Part of a small language model's weights: no biases in attention or MLP, a variant of Muon for these matrices.
MLP neurons of a small language model. Each row is named by its layer, matrix (up: input weights) and neuron, and shows model dimensions 128-255. Each number is 500 + 50 x the weight over its row's rms, rounded and kept within 0 to 999. Numbers have three digits each.
After each neuron's rows, "fires on" lists the tokens most often at its 100 highest values on Wikipedia text that the model never trained on.

L9.up827:465507514440507432491533417545526586514558553440433552441463443470522499513620465528498486423490507539500479525508622519446461466607445528397580535449467563469449552523503426491559497574504424549467671522508430454435547570377471494482494453462485471455501579495597457541512484500526551496508554542546535456438524604603506441521570448455542469516453536529607541527620461509453537538560
fires on: "s", "\n", "p", "r", "ro", " H"

L5.up493:524487533432501579610490461638504482542523487393449486485512523520440498547514495512561559558501436549458467525528539566507631424511433490477438481553477448573478523466479496455484559467511565506460505476517491438490484478512494474566476462402446475537602467448494491463531540510484469455504445456417512471446434491436444398572407498528523548444560566546490457534568536520426517460432
fires on: "\n", "p", "s", "ring"

L8.up86:586518507526429515402461468476503529363573502563463508587518491466533560523487458459438483479485514409485509440509516534614461457491422528498637485447583615575480558506518443485564520518517495537513535404477503448571485428525573476577458558518527558472438480570513511530401490481461564428454431504495564460478477474482618455522448488533519483412491438503538451569458492488518471477461
fires on: " and", ",", " which", "ion", "n", "k"

L4.up1117:478490451535554487526476499531498621471508443529425509562588519485436485516543552482524510456476375430523535512484399536445456458468432501451469611474552533535519400481489479549487485496500459444462467455461465543418546521477544498527568494501487417503584587528532499475443528519407450382567564473504374526588458560498500495521518550454624578465504544504435536517572559539552491601557
fires on: "mit", "th", "e", " of", "ant", "en"

L5.up697:501559508506507508513457451526550499525622466485507518494522394466531475520509369530392469466458487512600475474551481518637535360540581478528488430557620455451527579628450546534406498506472500408514500557458478561522481522447551459477518452487513509544535396534462473574473459466524512544492467519580465491583499457473460499538484538496406584478619488462540665507512458483526485372478
fires on: "p", "c", "ra", "ch", "ing", "li"

L6.up912:532529499427450563448597558512556460353517523556483524404511508509562540511483502467548500458440416492553431523441518502517463526464508486497452466527649483488416458491365447521454518500460508439551507375492502575478504577483470390542513393579536560416619508538553536477535446490484525526579482499535454487444521555481609470499420443508454534552477523530570559483455591521492469422530
fires on: "-", "th", "ad", "ne", "ch", "la"

L9.up702:577486472544485455483450664587503488400537506465481468449478463538459553512538554504450520482511572517431476477502451488528587538527480483565534496416567519536511494461451532501540558524554473396465613447465459435471520458570525458468532527558593445512446580561505564410424460425503494429521399523482558513496456431476545500538484526533529582499564391517435515563530435549552541549493
fires on: "y", " and", " it", ",", "ly", " also"

L7.up1052:555433515495441564412455491532447466501471570433500497480581609545509513460584420380500532514555546496516598491512533615428528484531586460480588524505551497500481458529444544459543500477477471498476532456517505457487540642362510467502536507472512526485487391562547469522476509462488518508471414500488437518466474438504509481466502428473577551439472481586493499551613474527530498549591
fires on: "d", "°", "k", " P", " |"

L7.up399:515573501502444447526538422432534501444511537545486512478488519468558473486448536552579505502484502477453530549512513555553486494501502507483492464451538519527525533496427528442466453492596534574462530493422503526520462451503435429488582522494492413492478463614463447493570609601496456415474478473552504513434429532498552467397455529490543525449576451554558542416532504530580445518464
fires on: " g", " G", "l", "g", "ry", "G"

L6.up763:496553463542415450500487530433448513510516517517509474555483479378490654532485532452568483598538487448448452449496438514478532479566444580585582462571492582445440556464429470430492513443544473510482453464400548601488568498557483503466488416559496623557426472507517471468560541550508474506505367472559574498613510438435475461490506472470452538409508499582444459539497492472397443473527
fires on: "ment", "ent", "is", "im", "es"

L4.up1208:566530464600472493485530534544498449457445577508501463430497466541493305542588534495488498533480430438486477586511509501461454521500554443490394503556493527479485548520485534517499529584490469504553492458539494499500508520510556484540501485528409520513573516441439469423507649526464518458489548505557484536554472605496621505513464403495488481472528571480463511481533513477456505411497
fires on: "o", "ur", "in", "e", "u", "or"

L8.up800:468485547385540545498574433577538585455410575527601494416458581542524444537482561445420465537532544519454571458550568564473535416547508442505587496514558502454505515544438502479504509509413572480495581504564503536485525531370511492508514537516442515501570447463458463479454443481513464505521458475495544431608538540526528468454494409475533548524589474461465510486565520461612506514500
fires on: ";", "s", "es", "ing", ");", "ed"

L8.up279:469549500475516545470530381506457448409545525477537562508465519557516529531465419441427495448548623504475534467539434486492539401515506418481546548499471515538592476512538419381502580537501545496431615485518414566521489479503523422387545498529535555603505470478475529523580433565452499481507574479563455504529482492430520511442507470526509485533558530416456434553548487490541550500481
fires on: "s", "ft", "men"

L8.up573:512574536356565497482582524550607500572587499494466522486539395413540528574526566508432464434430490549414553377460489491435566492473534510504578570472639469592487522496510495487438449483498386500456474572509440528469486429517405533434444493516538464468401564517489483558524499508465470458549492502580469495444510566528587528497433461484551562465496505529405558546498445550598411478472
fires on: " ", "y", "n", " con"

L7.up583:544518468538498476444580485533495507435478523603441537405509458541566446466511519543385486457508480516494516462512500457508568528431435530573469440402419439494498471388513522526589444509523478476513490482577511475523546423507451462529568435535484576483485514486524519563542547495483460499523507495456456448499510472459647530400491555444470484521437498506538524482415563545395491481447
fires on: "d", "y", "amp", "mp", "ud", "ic"

L5.up1165:492431536553577581512528506462472543507423524477521549382419547438533546424464536529517437531511553523529504530538396527457479455599461593409555452528483508494475429529595619479495439437588529504546590521495441439561416538574532544484570470533451549497505497433494497506517529500545475448482461566488639539496530568569563508482416413522551459455364493459619502477438390538537440542536
fires on: "st", "ar", "ro", "th", "go", "er"

L6.up471:481552476526461571524457470514434379427501591490505553403456548497533515436417423540530521518518537409485470525528498539538464503495512490408469533504521558543558481483511528490557464533565428545499543485549487556589454471515517506470592538445442557469536489553545501492524472550484497519554445569511546399519620508550491487563461436498445447519553464430533496554497513587450436557468
fires on: "iv", "al", "th", "er", "s", "f"

L6.up985:495465525600522443543537489511517460542575524515550467538424464540525468543441536524519544474500522550477517464517392501480548477524491379423500455438584477563538473526482560525538541540420465519416557441505528543511437499473508454504493457472507513422514533613547566585574499537478515453589428531535423435449516560518483499539560487564570423465521463497470529483447509521518575434538
fires on: " in", " the", "s", "\n", " his", "."

L8.up921:408512500529440562571462476548503472523485597508503553507471469390513496562395429470577440474626538478581498466470477449496551524568551465418552529438506490454450499464404518507505480530469489524429506490438522482485489518580541448572453550488451606534503492493480448455473585525501478428491515511583477491444449470404582503519511390464575459469523437449438456449496497497531514451466
fires on: "s", ",", "es", ":"

L4.up504:517559462587578508527503473524567462537500534515542519496619514517545526499584599525473466527545587510506521469557437460406527497443412469450500464503510482473491567487424478504474525556420394507502612478435549603634445577437543445510450481481427422474510473630491527603460522512490405507512445543543566491432534573544532467497591490580520548502512540462495633471569463520534539493437
fires on: "\n", "==", "s", " its"

L6.up1212:490467541509527521470410526567466491443456519493589431494474534563507548552513469430404445515533421509461466560537488490613430549552476501487426469533571482635438528425464431452502555522573530513482573488490492442463533569477550489478579567533487535541456494486525522594649521426372519478461536531432596523426465528540512562484536508486452452568511501494395459442391484547469524482532
fires on: "ca", "ke", "n", "he", "go", "ain"

L7.up892:466564491486411450465556497603474490468501528462465468542508546457520448477461494485532484666435532465602415506578418497509414582528474568524540569524494512517396514595504532467488517460505463511454592508508490454533562512567503482455567476485442527442466530442514437493488570567465516547485578534439445464574576471512395493473546502467452485425481563542485498501555484488500580283543
fires on: "er", "\n", "ist", "ian", "ter", " player"

L4.up750:467505569542548456512428495488537514528466595531494504510636507500452431530490523504556451380518528427567554558481488499534513515435539535498477406552539495445456546591531420471498513466579472489464504420518408447508364492501549490536454556495512546458468551582500454490447511510490428447553641458563531430503472472551422511495596439487552440457504538372515486396514541481492384555540
fires on: "es", "ed", "e", "ep", ".", "%"

L7.up303:522540424430492465575451444590513440510464498452465485431534549422542447516501469433527501608485452517501641543508552526398538491563492525568493496581535558631453505443413497539498614478488489463504459496528500550547506475377507530517529520519569453489571433539431489558456458484452475558418476469467532476513614488547476582455434434502481535425491549561491596475528440444536536448507
fires on: " |"

L5.up473:475558435532438370529565510434565467435487555418457480464626470549432539511414550532566380538474514454551456456532536428519470428523492553415512426552546569478520495469470499534530500471541561483496408449442521509575488456542568473354440481522562487490543519478565487561561478477538463523441564503597438471491623512520461457486556498484594537525568426528402474388659520439526536534519
fires on: ",", "s", "le", "hen", "ver"

L6.up96:660451466435444546544601620442504542454443542564529520505438441536484515516505431440506532578421500494535525429538492529564628536590461524488475502424461531520614542502428528479497483589502459441520488510467402500504580424468507525485484501531579519543492448438460489496454477545534481444419525480551524447458518460431450521492507537464567508526546568562554490557429506445516387469552
fires on: "la", "s", "us", "d", "it", "ru"

L5.up28:445452602459423462389572497509536541482495537533526525389515621536597469486510433484587444588558496561475507527504544549620531454514481505483452476511493553508622582472445569507469468453420453543473478529481437397450517494482523488433450533509495503468560617438478446522417479461557479545533433432576572536466469501555538424548527510479415501404511534553588558430386435522579499487456
fires on: "ed", "N", "est", "e", "fe", "n"

L7.up820:546556469511489396507543484453541490357459460450485531493489513480432444417509470482532499464480471435517516534471462447533472472541480534548490532505511496500613529462498416415446527456478432460480566457553556611550444519413479526591506441483438361510520521416546474483466564553553487542429519537535439422449504437578480425487530518576511675503587453547390441496596496506508589501524
fires on: "s", "ment"

L5.up950:498401514477505483507496465459443490511571504484456502513547555543563570462494488606522605555492485512461582573537586585507465459483417519564494447490541478491432468549449514523510551449504452567431630484527568477494537390473434479453556479576471479584407472578451481457551517367545502581555510467503451482524465429472550434426373531471529533566580435542581488486501548492587556527477
fires on: "n", "east", "d", "er", "tern"

L8.up210:499498510516468515436483517500448535445527511425477525517489409466561612392520455406479547456522658531383516562527558528526445551498403389512506523463498550505527505421551436419508574629498478504453537528567513552503522505434500443470499466404517503531474429467595426532488489549457581419429537548619516466546516452526457506482504495556544561473503527501494512432443490495637547463525
fires on: "ri", " ca", " Ca", "s", "e", "ce"

L8.up1130:491553426485485570605485534599516483474512545497492548579528494456513439412528446567492451540547513461501353543427522463506504613492394535490601568480497470490510385527493475455520529548503447532530474442456526496466506500506496438412539472520537503453553499416463577560505532603474434476405529501468541466625540479499434471501493510575415613461511497524514468562540459486450506492458
fires on: "er", "ist", "ter", "ress", "ver", "or"

L8.up384:417534392511435457510512467500559498528489454515565521474512603519531449524534509471490466436471443542521636512481424416525573487466447549422518500359502542619551496544576469506476555573516507556432456469503439569494502507511471547409500529496567545522527526522521517474477454434444538529484540510483528584578562559452540495514399369502522556407531560500564566458541467514555543462460
fires on: "s", " |", " of", " be", " medal"

L7.up87:492551571452570521463475406485447462509449429513454518442451485495534491593460493481469501563515569528538512441519464576486543475563520468422561480466477499555524471532612532443536555529506457480542481450506424495341501454366518395474574454471532542391499459458383417500539521524510448485536540569488535471565466477490627481499532478552521478495514523398488433487449546545448531460526
fires on: "s", " have", " are", " would", " were", " those"

L5.up1025:482532545561478535495451452519525488517416581551508550538464426484599518401569536443503493408522532513430461468540505616482533466531465550483579436445547486423387487487504519497461551468505466578504405508474451483522443552555582638537479490518522509471548481540509463514487561435451476533461585508484507410563518449537487508418577426451529497497567522477507524471511531558492464528594
fires on: "e", "ce", "ar", "ed", "le"

L7.up747:492556428549410512504499470529526497418527433416432454523550483516559521460522554463544473517530484524498528455446472558473486588448582568513464554497531606537471467497530465517497499497508520407493512582569502558437537537450535510526483406468460446508506540543469412619469526502515516440577493547500439487490493428406513566491493469567499508371556545429496443442530582555471511454423
fires on: ",", ")", "th", ":"

L6.up302:506500523489524488558483426576506471484475595527498504476402502455469510546539411541456452431559577453529490492593584566536490498475486440608577480526485473557451552477545521543428513518487528419467466415501539591522481541507435534493514509510546552466533526512516386571496430491507541528487558540598411389505506413621574571530571542494455449560512491392504522541494423465583482438453
fires on: "ing", "tion", "c", "port", "ad", " |"

L7.up455:532478498512480480517582514508497496504476432435552546486402457567485537534501523438509505521449467532547544410522478546552475590408583537500587503516513550522541573541437465545500576558488571537550513537554361519541507457507348488401452470529546506534361509553459389446528463549508451521529508551470493454443608388468540630459459586444515480515445469541515460494456564520568469408530
fires on: "d", "th", "li", "it", "j"

L4.up883:459540466509592517516415562517534508543404536490469471533433548551499556499596523547509474560546458436563568537536492539456479567497535520468466391481494472561488436543540547466512506442572488392397587519583470422530511526462461503465524422581490578567537455614487499453497493464565469562441488484528554455478432445534531505473431499467550419447535493543529564557600517518499648560507
fires on: "d", "n", " of", "r", "er", "ar"

L4.up792:472507421525480506544589457506568446505517530513495464545511441452522439415515427457515563609521410445500479539480518451486496465498454409514599473509489485505462435555422499510494449412471557531508529569551525464470494486541509422584444545548547453496550504496452471551512546395460530499540485473517595548497513579469548538472482545502502566545465515528524526517346506426459504440534
fires on: "ult", "ric", "or", "ate", " most"

L4.up1063:545535523414585558467449425566492513435469538552524399415519510492578556473551531538491457530466552460553449540419510478534478406469469504638524551522474574493492594408556472497406533368586545584536517487471575460576473470531591507509552494437633568569486567526480501526425478510401496439452469510510515467566485446497538448518403527454473507472521484508539610531367497469506565419384
fires on: "n", "e", "fe", "mo", " and", "ro"

L8.up390:525570457604539426587466413555453490507499494447498522519486607470472487414523424495571517518537559465551523535505585496562426536650484525512519600381451540451554583544515440480504581501486477464382530342397550583530466470479522562483504525427460501460543592392405412515434503460524516469556518438492431537464509542522443574451483469503513502490502531490454512481526471570530536573552
fires on: "s", "in", "t", "et", "n"

L5.up1038:497475551428474498534549460479432492503515501479503470567517494520434577379434577462464509522549456546463405472423488539514483528526485501508493520569503410508483470470456471430521506487489494502559409565399505482439548483571477626510487611535477506439520452596470497534482508454489509491526498583474588463513479460461493601602514571458456493480512489499577558555516423493539544555509
fires on: "ad", "il", "ation", "ain", "mate", "go"

L4.up822:578360448560531521547487519491571454401527523473456569469371528361515486500527448510413402416543473433493576479507511591519497620450631531482558453529466480447563484506552495508500501567396466448447410420460503613515468502488508575467453481524536492505422547515478565507425529552512495597508548491432503584414587496549510416584553469542544491531531512506533535516523518469522493456517
fires on: "ver", "m", "ad", "ven", "t", ":"

L8.up1090:510515470554515482518539419469552553556517436516551586465611446529545457548589494504516502529557523521505577439484521515530444461466600548522462553518512583548531505453477388474525492479497491488470479532500471550484521581480430592532485462508527565556515460494439484556527513511503517488441497509495500433410533462454528420576522431467456535525551452440592478558435505414523507422508
fires on: "n", "y", " an", "ra", "e"

L6.up522:520399537549551467558620507409494573553457540572443462457413495525419614466546448528537478531474517457522480513468403426487457514440446551435548455618546484453496444392503455513488490451541533451505427581512519502448528529509498558404455533413430508504572495496461556540554566487563470477403501595573462442464567517460390541546577528464454507529555449622471471560459506586637530586522
fires on: "y", "i", "go", "is", "al", "il"

L9.up1241:470490408559396513424583536534530479396543585484483501527478539473472488538520537478585472464454550500572583448489427563494511484488476463516490516412555521532487490582518482475463605567591481383559524480401477502550530542483560438385496473544461541561484537429452506566558448532513526547487524605517364517547470524436540600426544447539486471454487438453547448457503470400425540474445
fires on: ",", ":", "ha", " and", "'"

L4.up645:530494549526575534544427438541489497538570562350556522533478505486573462499512459468431505510493576502512475460443431490492400481546514459504516469463440493432476494507493524449495556474532547468555466430515499507490447518456553517486471437475632535381559454528522500497521426531492596463452392514472412473573558495547524505555509486607466548622552561481496629538541495586512514514480
fires on: " of", "t", "y", "re", "ry"

L4.up219:490489516520570469415517539591539485488476567550470536552501496541551537499542552504500457575466452393533574523515557515526558488490597494443523478441519553525505501447574478429521488405444486525431639557434513492435502588493413430581452435507452497525525577522490536522545509493497468563499497545447567467398527448454488498453465568594468560594481468516513460480516406481447453498443
fires on: "re", "′", "d", "in", "p", "od"

L4.up754:514515417510477517516480509570564535534520422523478483616533583507465607543427474531500471474559481511478538453485461434545553515510439507473520557391545539501433453514483493564507500486581461424401479577511475515492582527494431466462549441462519459518546512488418453456558496579523506528489466515509436467534396511459554484426527498492502440434525513466519506590506535551530520496465
fires on: " of", "d", "y", " who", "th", "us"

L7.up580:479484557440458496580457504551597520462409486519533432533540499482439385522476449617474520493442446498434468569533455472526621523500511435421493549472558469603532545412459481463558495499471516470480582423563492554512509553429479531533439529539361380487515540480509405508492490488493593573529495557527559481456476513512479505571449460561521585618580475512442435510438650582591535557462
fires on: "al", "is", "ate", "ment", "y", "te"

L4.up299:492580453539505463481535510469555574479437499504451543539502415449564395545584488573391424484504504411453645483570478550480485517481515479464498475449527542572562557444542552526421456559439528535465478451429383595552534501486500459536475515482535497596552469490550459557509447492420474636350551528472696422491516436482427458488508570508415523506588540464474475529506470458479568508489
fires on: "ed", "e", "ing", "ra", "ow"

L4.up1097:462426476452498491489407582525556424546493514563532370525526488536479425573469528485475479511425469522470495492391555518515577576519486468575439481420387452483557556557457568619478474519490484483486498547483523422502567568515537447531516446476497447503548500476539578454533481503475599470455571515558487436533575562541488574502437487468463468533471526503466520540571434441556509523535
fires on: " Ga", "ge", "g", "b", "s", "da"

L9.up981:435542450497446545546504498468503541505581467459467546520450430523560498524398571499570493535583457484597472496471541488534519461613484464517504547421523588480551598515486413558467566535461524572406492516457501532508518482545415522477499540569558500469538561588435509478507499627483458416535435549501515499448488511488616497514554538532510534562538464411477439524454385491473486554535
fires on: "s", "is", "ed", "es", "ations"

L5.up575:527486446477418527491506434537627499511517520470543521477466558534525563465490448495504496447508535565445494529500430507499471499505520455515553500592550595510463469430553480485511524572445475540420462504439474515501485487476518500420533476584519485547553507452431548551570475446544496516610581572529534502519426523600580546500527495519531472610506501495521466443541487500557518551420
fires on: "le", "ro", "us", "s", "on", "c"

L6.up151:493482592572595496484542400490395573542523590590379520465566563478471449382504497560427461558566494466555522463498574487496486428504551500517533577508548429523516504498432489457463446456479570484566470538464529567407392497504457434525458543515466486532467513541338436554604494410552483478581502587426518471509522518505539399508470468545516547531547487517625567544463556562507536373493
fires on: "n", "ic", "ly", "l", "st"

L4.up232:540476419532559517377406571591561510484491426539509563510462479440501539469486438556448608515569518439409580460476502476418471530494524553461500447461450370488517576543428531475537518548512419548550415475430546488412415522480464389488461508361508511491553589555484532462556427481521558508538516536496389473483443494482500488435454451465434578515473486461473552574493585508442449436559
fires on: "ed", "p", "k", "w", "at", "l"

L4.up956:536526450601588479525517430545486504494500533520602499429380438453478394546524530572425567486483504415563511471472579512470573536475474501533466514500446558606540518430383452526551490546478497451548528462526536490492580533493452605626628468575485541488459547413474518427441587574506552481521478489547465508494491505480519453458527493455499486525488513513511494400477401487409451536481
fires on: "it", "mp", "ing", "ud", "amp", " comp"

L6.up807:389564454563430497452533435536483582534436569476484532511431553483435355400532540544585430493507551474462489561429574425487525515489462482520431494578542485611350398582483558482612553526529543481528465455521538473549464498460494432553534547537451529466547430396509488535539473492454585568424488502578602544533507590478643510501477477481506493573605507432492550475532529560431525454562
fires on: "er", "in", " It", "ri", "o", " |"

L8.up1097:494508455504592475415582526555491540444499584520413428456556510412545585474449475526469464476488477475521503478481521543456540512481478480514465488460513494513467531512544510439475545578491405518443497509434494622469563504493548600473540477443541499462514553480504450537522412493460504465495427464525485504462497492526504567422523445391538539524539431481501528425510514462671470403461
fires on: " N", "N", "n", " H", " "

L8.up995:513513585473535469532532468463523508428424484505505540523544528459533448471463433489426490510478475464410532531493436496487517408507502433608450515486512527536447496506462496573477514466510586529546512481577510506508521449477497426554558550497404510449579496503426469489579541559484483567517524471441507608565539390438475557376445560506506519472501580533424506456588526495510583547563
fires on: " |", " /", ";"

L5.up644:472445528523464475479509516535509554601495546530477625476561463510608511541558478541478560592422573557551515516520516499545519446454540492473421555469541459560524481480547510452413566408461441601497442491560457505478421614508413501519486484558425515483592486544454534479600568525449498559548453494537445541536471431440524520543523517458554489571589569602539499442535397516530417459439
fires on: "st", "d", "y", "ol", "p", "ov"

L8.up178:414579575526478541519416386473456555416555527585427491389478473465585477464489467517579518499481555510510485454450492557567581543390425452435568435548598474481566476487620370408516501417438445487455563549577478518459477449638538454469546505485563527488421481567464490539518483562533456577558465508496444487477566416523482496456507472528466452461553539508513432507514453446494527449467
fires on: "s", " p", "n", " ", "k"

L6.up889:514600481487492537459594429488582554554524500529450576449594481551475479404500540598493439516478530485578501518504498493434566495561404418538515514537635507425474453567490506531507495508510432522512554520505456532488450552456556481449498533484525564493576439548453506513498537512506442532523449462503468404463573489453548514508478488474505437577436454506465507496410547531474484450587
fires on: "\n", " on", "-", " by", "th", " Ja"

L5.up143:540523498468510435460598525423521472569496582494434557495543457522416536477548581478567418532526509439557454556571453529430535433415487483449500469488522482500451503557455450574504607499522388542490531492484531445490574529470533543487493515504520487418499409485484549588494440440430500529458542494510577545502420579472464453465422518512561530427570648414503527484541568575539561563440
fires on: ",", " The", " of", "\n", "s", " more"

L7.up143:530526507460489594538588566559430517495518514470450478466468515557525560456548543486391454505520403445575451481455518493578635415482482511504403592509453574541442458505421506591497515492436449444456427541522583478483531559493581511483513433547521524526497543446472453520489584536379420561442555580551480494493475456552517524469535481493476526455494500530445536459519500478535468493452
fires on: "s", "lo", " —", "h", "is"

L4.up915:546522502519450576471541427523491450547589486558584517438630443552425448387477472484518470521573531474501534572552595522562496445505474552466413458465531496459478487464472580513482456490510498493449517536464442403445482525415421493520610546577472554485531514441528395446488551475562551426552584388555470536507514568506495411487361531520517530422610465535484591495467486533444594441466
fires on: "e", "p", "t", "st", "re", "n"

L9.up208:452452462451528486476571501529577488458492560507519476515462529443530495573545503550607505464501551467446472464592498430499500520503485475499494405470506452485523586483463552474467506548456523487472521492554491494534512534406517568422555404500623503490534523486494457543474459499555571413466470485511424523514500495543472535565565494510535494481385464495474511539525583426549470503438
fires on: "it", "ta", " of", "lu", "te", "ing"

L4.up574:506477452488573459503503463578432454503604418408603517505511475445496457493547459494587565537476529485497574436544504576500437504512536509426549510461464550478539438479505468434516473426474510438537413413521472490488444570476491512415473503524496524503488468450530535396546459526470465510502506450457492456496580529410505494576617525476469569502586490558454504494527519526530433595449
fires on: " of", "t", "-", "it", "s"

L9.up392:507601537518463417507501490445478511505517502487548443487492582443501426485576438538509414452608436442522521506558540486524511552539467458492449461453534481434499529459478437423478530539556398557475535471428583518438424409569570543518484526471540476555508487581529503503544475577543457467566479529524451560478489501493595533475546477423499502460527600585513511535527569410601433518471
fires on: " g", "N", "n", "l", "ce"

L9.up678:459551490518507503510507446525495460426493521475463486484561501533486545544557497494577469483479453525372433436421556489456590436547478444469520455421486498518459500452474570522464440498456533574492498514488503484422475464448483501520464519516500444513415521446543462511561472508445487558468497461519447393444512525441545483508496377436539583466420497522512549559545541498561477485447
fires on: "p", "n", "y", "ton"

L9.up814:484429446423462499552469602558482532601519598455562448541504493501625477410487453494548475630518564489601481508514458454455530488504474514530536472479475529558519483552411500427472497517418486611460497530477527460424519499459497520434524420458555475432472507486526538574530543506417494553444526494487409543474499428468401641472475447514510407482488529581403520607526481564392515542491
fires on: "er", "ate", "ter", " player", "ator", "r"

L5.up965:541535529463477490456495510576562465367497453412516530542531440570507498474499503533515529481501561465432542476517503472468545403469508519498485487455520500434413490548428489434501589472523413418442550554508425504489476505460500700572504474533457482534564517505579401391530546522473446445430414531458468464429542566569549443503473519535469544542487510457466468518497508499575485543455
fires on: " comp", " organ", "s", "it", "ec", "amp"

L5.up345:480487606476537532542525551534491485495476509482516497557398503553456635540598557535458522422529545555526533568497585520548452528490598484557597512429472568536471508617447430463534477515502529542459519490488497467501511546457490464530502483487476560551459515493538421496500478489451455463548524419598565444494445523508434535413508422489475509395492524448475500462591575490500541480614
fires on: "r", "p", "c", " Mc"

L6.up1239:497439487435468532496504436547503479508527568409445526449436498502502420509498525443596458479544616514480569437566548484506522541542536452388433492520427451460462511391461527587485398363492438562436550407528496503498557470527558502579499553616573525547518493550497513557383551509556500519453511450554502517501525479503424504581501434427481530469515451388451500524514525560462463506462
fires on: "s", "li", "es", "ed", "ing", "te"

L5.up1004:536514491483352555531463515457612510485497491500493482574505465526442537471569475611505542523472512512495410595360616502491440475472504528466491499508507476531497457441556460449528518514556514586399548524480540456555478512542461482527404498491492435548562431489515412536484479489447441463521488495475529444444383478459512569568465459581629469498502489467460497593474532559504513499510
fires on: "p", "e", "s", "es", "n", "do"

L4.up130:495472498555529524540460503489561499498543539477466496476501454442454487556381556559457446494509553434473488498550529464500532495531440578514550537452642566447475483482594485514510499444461502492537457613608454547455608446461474496509604419485470497535407492499436480545524491490442435556519464548481442434420472511483542494501571497482489488576498529547550485423449570551518528529518
fires on: "o", "l", "d", ".", "th"

L4.up189:628563382457495510507466561575581487563566508481487620443510439497512504514487459498479332485654536491542470554426477558529521540518466394498561490439448503500449443408532530502449470519484485479564586538560532497598496531532590462568543496476489439530465509465469509467487548504489522542579449456585484424445472437464426522591572375618473534505447566540495503484459537503493455622496
fires on: "ba", "1", "a", "and", "ta", "we"

L8.up126:366468552525520440592449491497506487496541513512512453410554534518452502453593454498416573447421609522513420506504560428464525516446572482531497425447483475457527419472516427455440568463468465528554587483487483526418476502528494520474562509532509444471514488527364416482561534468516487473549496606408472534547468559538406562450600429548443573481422552479542595434540621495477538461450
fires on: "l", "op", "cu", "n", "r"

L6.up382:435513519471449519522558491527551430576456524574510438497497461501489498398556477492446519350442447518527422462412498444478579445494488538531415551494426498418437376564487508633436482483505521488501546395464550457598482548413519509499466512459464439575460510524498518531391401524502581545493512533471457503574509503545506480534503525514535451492451617504398571437518529514508452487545
fires on: "g", "er", "w", "na", "ctor", "b"

L4.up1277:537607406604590477527503568573398427493534564516540464512523498505594458584540487548528525496490617471553473519534499439526512535475443533463548527551542517498422459508541505519523496530414498457523467491472576512533443528499504475566538500499512478456601518463531484441506474522530598537440516441522520507518593501475512527440460434467510474507597435439555503581577449547478394481483
fires on: "er", "la", "ner", "r", "air", "ho"